Part of a small language model's weights: 2475 steps.
MLP neurons of a small language model. Each row is named by its layer, matrix (down: output weights) and neuron, and shows model dimensions 16-143. Each number is 50 + 15 x the weight over its row's rms, rounded and kept within 0 to 99.
Before each neuron's rows, "fires before" lists the tokens most often just after its 100 highest values on Wikipedia text that the model never trained on.

fires before: "0", "s", "1", "8"
L7.down728:42 58 55 67 43 33 64 57 56 49 22 39 32 66 33 58 67 51 59 41 59 39 55 46 38 57 59 49 54 58 35 49 53 68 70 37 58 38 31 28 54 45 35 40 57 46 62 56 48 71 37 71 52 36 70 48 38 54 40 73 59 23 63 67 52 77 46 66 51 41 39 61 76 66 44 59 59 45 81 79 52 72 40 49 47 50 50 65 39 93 33 70 57 55 26 53 46 78 43 57 34 63 51 44 35 72 60 52 55 32 25 58 49 39 65 33 40 27 48 59 72 53 66 57 54 72 29 25

fires before: "s", "\n"
L2.down389:66 24 58 58 52 28 44 95 20 38 75 17 46 60 52 51 42 44 68 60 46 58 81 57 59 76 59 43 06 44 66 48 48 20 54 33 58 54 60 61 58 61 51 54 50 65 72 72 55 72 36 58 56 41 68 57 47 01 57 63 37 59 55 28 54 57 58 43 60 65 89 38 66 45 58 56 52 43 58 32 47 48 20 52 33 44 59 59 54 29 44 26 53 61 55 63 60 36 63 78 54 53 59 54 45 29 39 31 75 54 56 41 55 67 00 45 70 41 76 63 66 27 49 46 54 47 66 56

fires before: "s", " |", ":", " "
L4.down45:67 34 27 53 63 78 25 55 19 65 82 51 63 47 68 73 50 55 54 54 40 57 50 45 26 30 71 25 54 39 69 55 42 49 42 52 59 63 63 32 43 48 51 49 49 50 59 69 32 26 51 33 45 45 09 71 36 57 42 54 78 51 47 54 74 56 36 41 61 54 36 63 28 63 55 36 53 61 18 66 38 54 68 54 46 58 49 59 50 42 02 44 38 36 50 61 41 40 50 63 40 32 60 29 42 39 38 64 42 43 48 64 52 24 06 66 41 65 65 48 47 52 75 27 42 62 56 53

fires before: "s"
L2.down615:65 39 49 35 34 44 52 73 44 49 28 91 51 62 51 06 30 35 33 79 73 77 48 66 76 49 54 38 43 54 50 56 62 58 73 43 43 67 53 63 68 45 56 33 62 43 59 71 58 36 30 60 59 43 37 59 44 03 54 63 27 48 46 45 68 47 44 46 66 59 70 24 58 45 66 42 36 57 59 59 59 38 20 60 62 34 30 34 54 14 57 38 32 67 40 65 77 30 71 36 61 46 70 61 33 69 59 30 40 52 70 39 58 61 46 46 55 37 73 45 47 33 27 46 61 56 51 58

fires before: " the", "\n", " ", " them"
L2.down486:37 36 55 47 57 44 59 53 62 67 99 25 53 44 14 99 39 49 64 26 34 35 39 63 62 40 72 40 40 48 52 48 47 48 84 54 41 24 57 40 36 48 60 65 57 63 43 39 53 52 81 61 51 39 59 49 34 54 65 46 63 64 26 42 59 66 73 47 41 60 75 48 62 59 42 31 51 27 67 26 69 55 33 41 32 51 52 46 54 37 40 43 33 34 31 65 55 43 35 66 36 54 25 41 73 32 48 41 63 38 58 76 55 65 13 54 86 51 67 61 56 31 62 40 32 50 80 55

fires before: "2", "1", "s"
L7.down521:52 38 52 43 32 34 41 69 06 53 38 48 52 65 51 55 57 38 52 65 43 60 30 50 48 26 45 36 24 39 45 63 43 47 71 54 68 66 65 51 77 43 62 67 55 25 59 55 51 03 61 31 52 72 22 63 49 58 55 31 23 59 40 57 50 30 46 42 47 37 76 48 80 38 53 32 59 44 39 41 72 45 62 56 64 25 56 46 74 67 26 35 33 58 56 56 66 46 34 74 61 37 50 57 42 38 40 41 69 43 63 56 46 54 20 17 66 22 59 61 49 52 62 64 58 73 22 67

fires before: " |", "\n", " the"
L7.down135:47 51 65 45 43 31 34 37 80 57 29 35 39 56 21 69 35 61 81 58 34 52 72 36 15 38 30 43 52 24 66 25 61 40 68 70 42 24 65 51 56 45 48 56 72 43 17 79 59 22 33 23 51 42 45 41 39 66 53 49 69 68 37 52 48 42 50 70 51 43 89 55 55 35 60 47 40 47 78 47 53 72 30 58 44 43 61 61 49 24 69 38 60 69 46 48 51 46 71 63 37 33 36 47 40 40 58 50 60 56 38 68 55 28 44 58 61 35 58 46 58 55 48 57 48 61 60 55

fires before: "0", "1", "2"
L2.down241:44 56 50 53 67 38 37 41 47 47 00 32 46 37 54 44 41 68 61 41 67 55 39 33 58 46 44 40 57 68 27 46 50 43 45 64 49 33 81 58 38 64 58 45 61 48 36 28 70 79 67 64 43 51 46 46 35 48 43 67 64 44 74 31 46 36 50 69 18 47 05 48 50 83 48 74 47 77 49 58 69 61 68 83 66 50 57 42 67 46 55 44 48 49 56 54 67 44 62 43 58 41 40 70 39 52 45 35 61 36 53 69 46 33 60 48 54 57 48 44 72 76 58 45 31 51 31 38

fires before: "s"
L2.down558:55 38 39 52 51 58 57 61 19 50 00 01 61 51 45 11 49 43 61 59 51 32 50 40 67 43 41 28 41 38 55 46 60 49 74 53 51 54 57 38 53 52 51 55 60 63 34 40 28 47 59 42 56 53 14 48 46 87 36 58 46 43 49 49 68 51 47 44 43 59 77 63 55 44 52 53 57 55 44 46 49 53 42 50 42 42 51 39 41 45 46 36 56 43 48 52 53 47 56 42 47 48 57 51 47 52 51 48 44 47 47 52 39 47 54 62 74 59 17 58 49 66 67 56 38 24 55 52

fires before: " |", ".", "2", "–", "0"
L4.down169:46 53 23 24 30 55 63 42 66 32 40 46 22 71 39 98 28 46 47 52 79 56 67 34 46 55 63 67 63 46 14 33 28 54 46 69 55 27 48 63 46 36 43 50 51 34 49 55 21 40 40 42 61 47 26 56 62 53 38 62 39 49 64 52 33 54 48 31 52 50 55 51 61 71 50 73 53 51 36 35 75 39 59 32 76 44 39 21 50 52 53 53 20 75 56 57 62 32 34 21 57 60 47 42 40 75 60 65 43 67 27 47 49 74 00 02 55 45 30 49 71 49 62 69 58 69 53 36